config.toml
d_model = 192
d_mlp = 768
norm_place = "pre"
qk_norm = true
MLP neurons of a small language model. Each row is named by its layer, matrix (gate and up: input weights) and neuron, and shows model dimensions 16-79. Each number is 50 + 15 x the weight over its row's rms, rounded and kept within 0 to 99. A neuron's up and down rows have the sign that makes its largest values positive.
A block is one neuron, or neurons of one layer that tend to fire together. After each block is what it responds to, as a language model described it from the Wikipedia text at the highest values.

L6.gate21:30 47 62 38 37 50 69 48 41 80 65 78 68 49 56 38 52 63 52 69 61 39 57 56 58 67 34 52 71 65 67 49 43 44 81 58 45 77 50 27 32 37 86 36 51 26 20 40 64 32 74 65 69 45 49 24 59 77 61 69 22 63 32 55
L6.up21:49 56 47 47 34 80 52 36 44 37 45 37 57 44 45 47 73 67 50 52 56 58 50 58 34 56 61 22 63 41 46 48 58 30 62 40 61 55 26 55 39 41 51 43 70 65 50 53 56 23 68 51 29 59 47 68 34 51 45 33 46 49 45 31
L6.gate308:56 65 59 30 05 27 50 34 32 43 54 30 71 40 70 42 40 91 68 41 50 61 36 75 34 78 40 33 36 59 69 65 80 43 45 73 51 42 50 62 53 46 74 58 61 36 37 65 61 34 45 45 51 43 18 83 43 62 54 64 63 56 39 43
L6.up308:52 20 56 54 47 37 47 20 59 74 32 50 56 43 23 51 53 62 43 67 59 55 43 34 35 55 44 67 66 68 72 32 56 58 59 59 54 53 33 39 39 47 43 43 45 57 57 56 64 30 36 58 73 67 66 46 60 34 29 27 20 44 24 33
L6.gate387:49 47 73 60 39 46 46 59 53 16 78 53 56 61 43 54 45 46 59 42 16 15 58 60 65 71 28 51 43 77 46 37 43 27 58 51 36 45 88 28 50 22 61 49 44 74 62 55 64 47 54 75 57 44 62 55 44 51 47 40 51 39 36 51
L6.up387:57 37 60 51 57 33 52 34 33 40 60 81 81 17 60 49 24 60 65 70 49 61 46 56 57 56 40 71 37 45 56 27 53 26 73 51 40 35 61 39 57 43 82 68 46 28 52 55 63 56 38 36 82 59 23 70 35 41 62 69 58 73 67 47
L6.gate651:23 49 32 65 60 66 61 46 67 48 68 16 30 59 56 41 71 45 72 57 35 44 61 87 28 40 36 39 78 63 31 48 29 35 42 38 40 68 38 67 28 46 63 19 64 54 50 62 61 66 80 51 89 40 48 59 49 70 55 39 43 49 34 44
L6.up651:74 66 48 46 79 56 40 50 38 55 80 40 63 48 61 46 38 50 67 74 42 43 48 71 54 65 71 58 53 46 50 29 62 75 37 66 48 60 58 57 41 47 55 27 60 44 58 35 54 44 57 41 63 81 49 76 67 54 52 72 61 51 51 46
Description: Word-initial rev fragments. Mainly the opening piece rev/Rev of longer words such as revisions, revived, revolutionary; weaker on other split word-starts (fa, cl, st) and on of/in.

L3.gate63:38 53 56 55 15 55 30 25 26 75 66 39 50 62 66 55 41 45 51 68 58 80 48 59 68 67 40 52 39 47 53 40 73 47 56 40 48 50 59 52 78 36 55 38 60 52 54 55 46 69 41 47 48 61 48 33 64 63 66 44 42 54 73 52
L3.up63:41 44 57 64 40 54 20 36 49 28 49 36 67 31 67 51 52 34 54 32 66 37 50 67 32 38 39 75 29 23 87 44 51 52 62 42 57 68 47 39 62 23 56 68 27 55 46 30 51 31 47 75 45 59 54 34 28 42 48 68 36 39 56 17
L3.gate448:64 59 44 39 44 28 45 22 43 53 31 28 64 75 47 46 76 22 71 49 54 46 40 41 47 47 65 63 41 50 33 43 24 38 57 66 51 19 55 51 41 25 46 41 76 52 58 72 80 37 49 23 72 38 48 49 59 27 43 80 17 60 46 52
L3.up448:58 39 41 44 44 45 66 17 51 48 65 60 35 38 60 50 49 49 51 55 37 53 26 53 46 40 24 61 73 60 52 32 48 71 65 64 16 55 47 27 28 38 92 36 42 55 47 80 60 43 80 33 62 51 65 36 43 54 31 58 27 53 25 37
L3.gate562:51 49 31 56 37 69 50 61 36 56 35 26 69 24 40 48 32 62 62 52 53 28 50 71 45 68 27 52 37 65 50 40 03 26 51 58 49 48 43 62 60 47 38 48 36 48 35 70 26 32 48 76 53 29 45 64 55 43 64 42 51 56 38 50
L3.up562:39 40 51 44 48 66 57 21 56 10 76 28 34 62 60 79 52 67 47 30 36 34 33 54 47 48 37 42 33 63 54 46 54 34 36 66 73 47 72 59 70 55 67 41 76 63 62 50 76 34 55 82 74 55 67 54 41 64 65 67 56 60 44 25
L3.gate681:31 42 54 36 33 48 64 30 22 51 62 61 17 48 55 55 55 42 50 76 56 62 84 68 67 45 53 51 52 61 71 49 21 50 55 62 49 59 48 67 33 18 57 50 56 41 41 59 38 55 57 46 24 48 49 37 38 71 41 55 60 54 31 45
L3.up681:48 35 63 55 37 00 42 46 42 57 45 24 54 31 40 50 38 68 33 49 56 69 44 25 51 30 68 51 25 34 69 41 23 61 52 54 63 38 45 34 79 34 34 76 55 40 46 42 68 48 46 56 65 86 56 47 33 56 65 63 49 76 46 39
Description: Office-title "of" preposition. The preposition of (sometimes for) inside government titles, as in Secretary of State, Ministry of Finance, House of Representatives; weaker on on/for before dates and phrases.

L4.gate49:74 39 29 52 46 74 57 44 25 41 58 39 65 52 52 16 81 49 47 42 45 37 60 41 58 64 54 86 31 52 62 20 62 44 50 66 49 52 77 40 60 49 31 32 54 63 56 47 74 74 42 36 68 40 38 47 45 46 19 37 51 43 47 22
L4.up49:44 38 53 39 34 46 70 43 65 49 42 60 60 66 64 56 58 42 63 73 65 29 79 40 41 71 25 53 38 53 31 53 30 43 40 46 47 56 43 08 67 56 28 29 61 27 52 45 56 29 71 45 50 61 34 51 76 32 48 49 51 48 27 43
Description: Closing parenthesis. Closing parentheses that end a bracketed aside in list items, tables and infoboxes, such as (Scopoli, 1863), (born 1979, Germany), (q).

L6.gate13:14 41 62 56 52 21 55 49 54 29 49 52 24 22 56 55 36 43 67 75 61 33 51 47 69 40 58 38 30 38 40 40 28 47 51 75 50 33 55 47 41 64 23 54 56 34 59 58 51 36 77 31 50 26 37 28 60 43 48 42 66 49 49 12
L6.up13:26 74 73 58 45 48 55 75 56 38 27 43 64 38 52 29 65 55 48 81 70 41 53 37 38 43 60 37 42 64 55 41 79 47 43 39 42 35 39 55 72 28 67 34 42 54 38 88 38 51 46 47 61 34 55 49 78 59 47 55 37 57 39 58
L6.gate533:68 60 42 37 54 66 50 60 44 59 37 52 44 42 55 34 63 42 75 62 16 56 53 50 63 66 45 57 37 47 03 55 56 44 44 70 32 56 61 51 48 68 63 57 55 47 42 36 49 37 52 43 24 55 55 14 67 53 49 68 75 48 54 22
L6.up533:35 59 53 51 40 83 28 29 57 49 56 13 22 29 45 34 34 60 80 57 55 43 51 67 46 40 53 43 34 40 53 61 26 48 32 47 25 55 43 58 23 43 54 14 40 69 50 75 29 39 46 54 21 58 51 50 63 59 54 56 39 49 57 58
L6.gate586:64 61 27 72 40 47 60 51 61 66 55 55 60 72 82 32 64 65 57 66 53 51 40 45 54 51 20 27 49 62 29 89 49 41 41 36 46 50 73 23 56 20 51 54 53 27 70 50 35 29 62 53 67 34 37 36 65 68 17 43 45 43 50 41
L6.up586:46 47 62 45 53 53 49 54 55 56 42 32 25 22 61 31 92 68 46 69 47 48 29 29 43 49 39 39 57 61 52 32 31 53 70 69 51 32 56 33 47 72 74 46 12 44 32 39 56 46 68 63 35 76 65 77 76 42 68 95 66 37 48 67
L6.gate633:43 69 52 34 54 22 52 72 57 24 40 73 60 60 41 42 55 55 44 61 52 58 40 69 45 53 50 40 42 54 43 46 31 42 63 63 48 56 25 39 56 34 41 46 26 55 54 60 66 57 57 61 59 52 36 56 65 54 65 55 53 30 34 55
L6.up633:36 33 42 51 61 40 59 19 24 46 47 73 31 56 28 30 61 62 67 67 37 35 51 49 47 52 47 68 26 29 28 45 27 61 73 46 30 14 50 27 53 39 39 67 33 71 64 62 53 55 21 59 49 38 60 45 55 47 50 55 67 71 50 46
Description: List-item boundaries and name fragments. Line breaks and closing parentheses that end entries in bulleted lists and tables, plus first pieces of split proper names such as Mon(ica), Con(nell), Zamb(ia).

L4.gate657:64 20 89 35 39 53 58 68 41 69 66 61 57 35 39 47 27 46 61 50 56 62 21 57 64 65 47 66 66 91 60 54 36 38 52 52 51 27 64 64 68 61 65 36 50 52 61 60 38 53 47 44 61 27 42 68 47 49 31 44 86 45 48 64
L4.up657:26 42 52 41 42 29 56 32 77 48 51 53 52 47 47 63 53 49 53 36 49 37 65 50 62 45 48 43 50 58 46 71 33 45 44 58 35 48 61 63 47 53 38 60 68 54 39 38 56 77 80 64 29 59 57 50 69 81 49 65 59 40 33 48
Description: Front and word fragments. Mostly the word front (in front of, across its front, from the front, frontal); also mid-word pieces like fa|vela, theor|ies, and table-separator dashes.

L3.gate188:30 24 51 53 20 21 78 28 54 38 42 48 43 56 46 40 62 62 40 57 52 57 26 47 40 41 28 43 42 50 54 43 73 52 52 54 75 25 69 40 45 38 39 39 79 63 46 37 64 55 65 64 44 44 34 63 55 62 34 68 33 35 43 38
L3.up188:68 44 81 36 38 38 48 41 57 49 59 49 67 33 26 58 37 46 47 62 57 46 86 46 73 53 35 42 32 90 72 32 55 35 48 59 52 71 38 43 48 06 55 61 38 47 49 18 66 84 46 41 48 92 66 49 70 32 51 61 47 61 56 57
L3.gate214:53 45 36 79 57 36 48 61 51 60 57 42 38 37 66 43 41 43 40 52 76 78 29 47 43 39 34 48 47 59 34 61 65 59 55 21 46 46 33 61 59 35 52 47 62 51 31 27 74 50 63 56 87 57 56 45 50 57 56 56 43 49 22 37
L3.up214:62 68 58 39 57 64 31 39 48 55 65 57 48 41 62 59 45 50 75 47 57 57 45 63 50 33 67 39 30 78 53 37 56 64 44 40 53 62 53 38 44 19 28 54 33 37 48 62 45 43 21 42 31 43 65 29 58 56 20 39 57 40 52 49
L3.gate252:91 59 31 88 59 55 66 47 45 35 43 50 43 43 61 41 21 44 36 51 60 43 48 38 75 82 31 40 53 34 52 67 70 43 53 42 49 54 68 00 41 28 26 56 72 51 44 64 41 44 37 50 64 38 49 33 37 74 56 28 49 27 49 21
L3.up252:35 52 52 48 23 42 51 49 33 62 72 84 37 29 44 31 57 30 57 18 40 32 57 30 22 41 40 43 62 42 42 35 55 47 68 45 39 73 45 41 52 38 45 28 69 43 47 60 56 49 31 37 66 58 52 32 60 59 38 31 29 30 39 28
L3.gate558:55 58 37 53 55 38 67 44 44 68 66 82 51 54 50 47 69 43 59 49 82 65 53 42 35 77 56 59 59 33 78 26 57 56 52 38 61 16 64 27 13 47 51 62 46 58 44 49 65 51 29 46 33 48 39 68 60 61 20 45 55 51 35 29
L3.up558:46 59 56 35 58 52 36 54 47 51 42 47 31 46 52 68 24 52 64 69 77 59 81 86 44 77 59 56 47 56 58 41 31 48 47 63 42 53 49 61 64 22 41 59 45 38 73 33 89 42 44 49 45 45 71 66 78 52 33 51 27 62 87 43
Description: Sentence-initial On, Forbes suffix. Fires on sentence-opening On before a date (On July 5, On 4 November), the bes of Forbes, and closing parentheses in lists.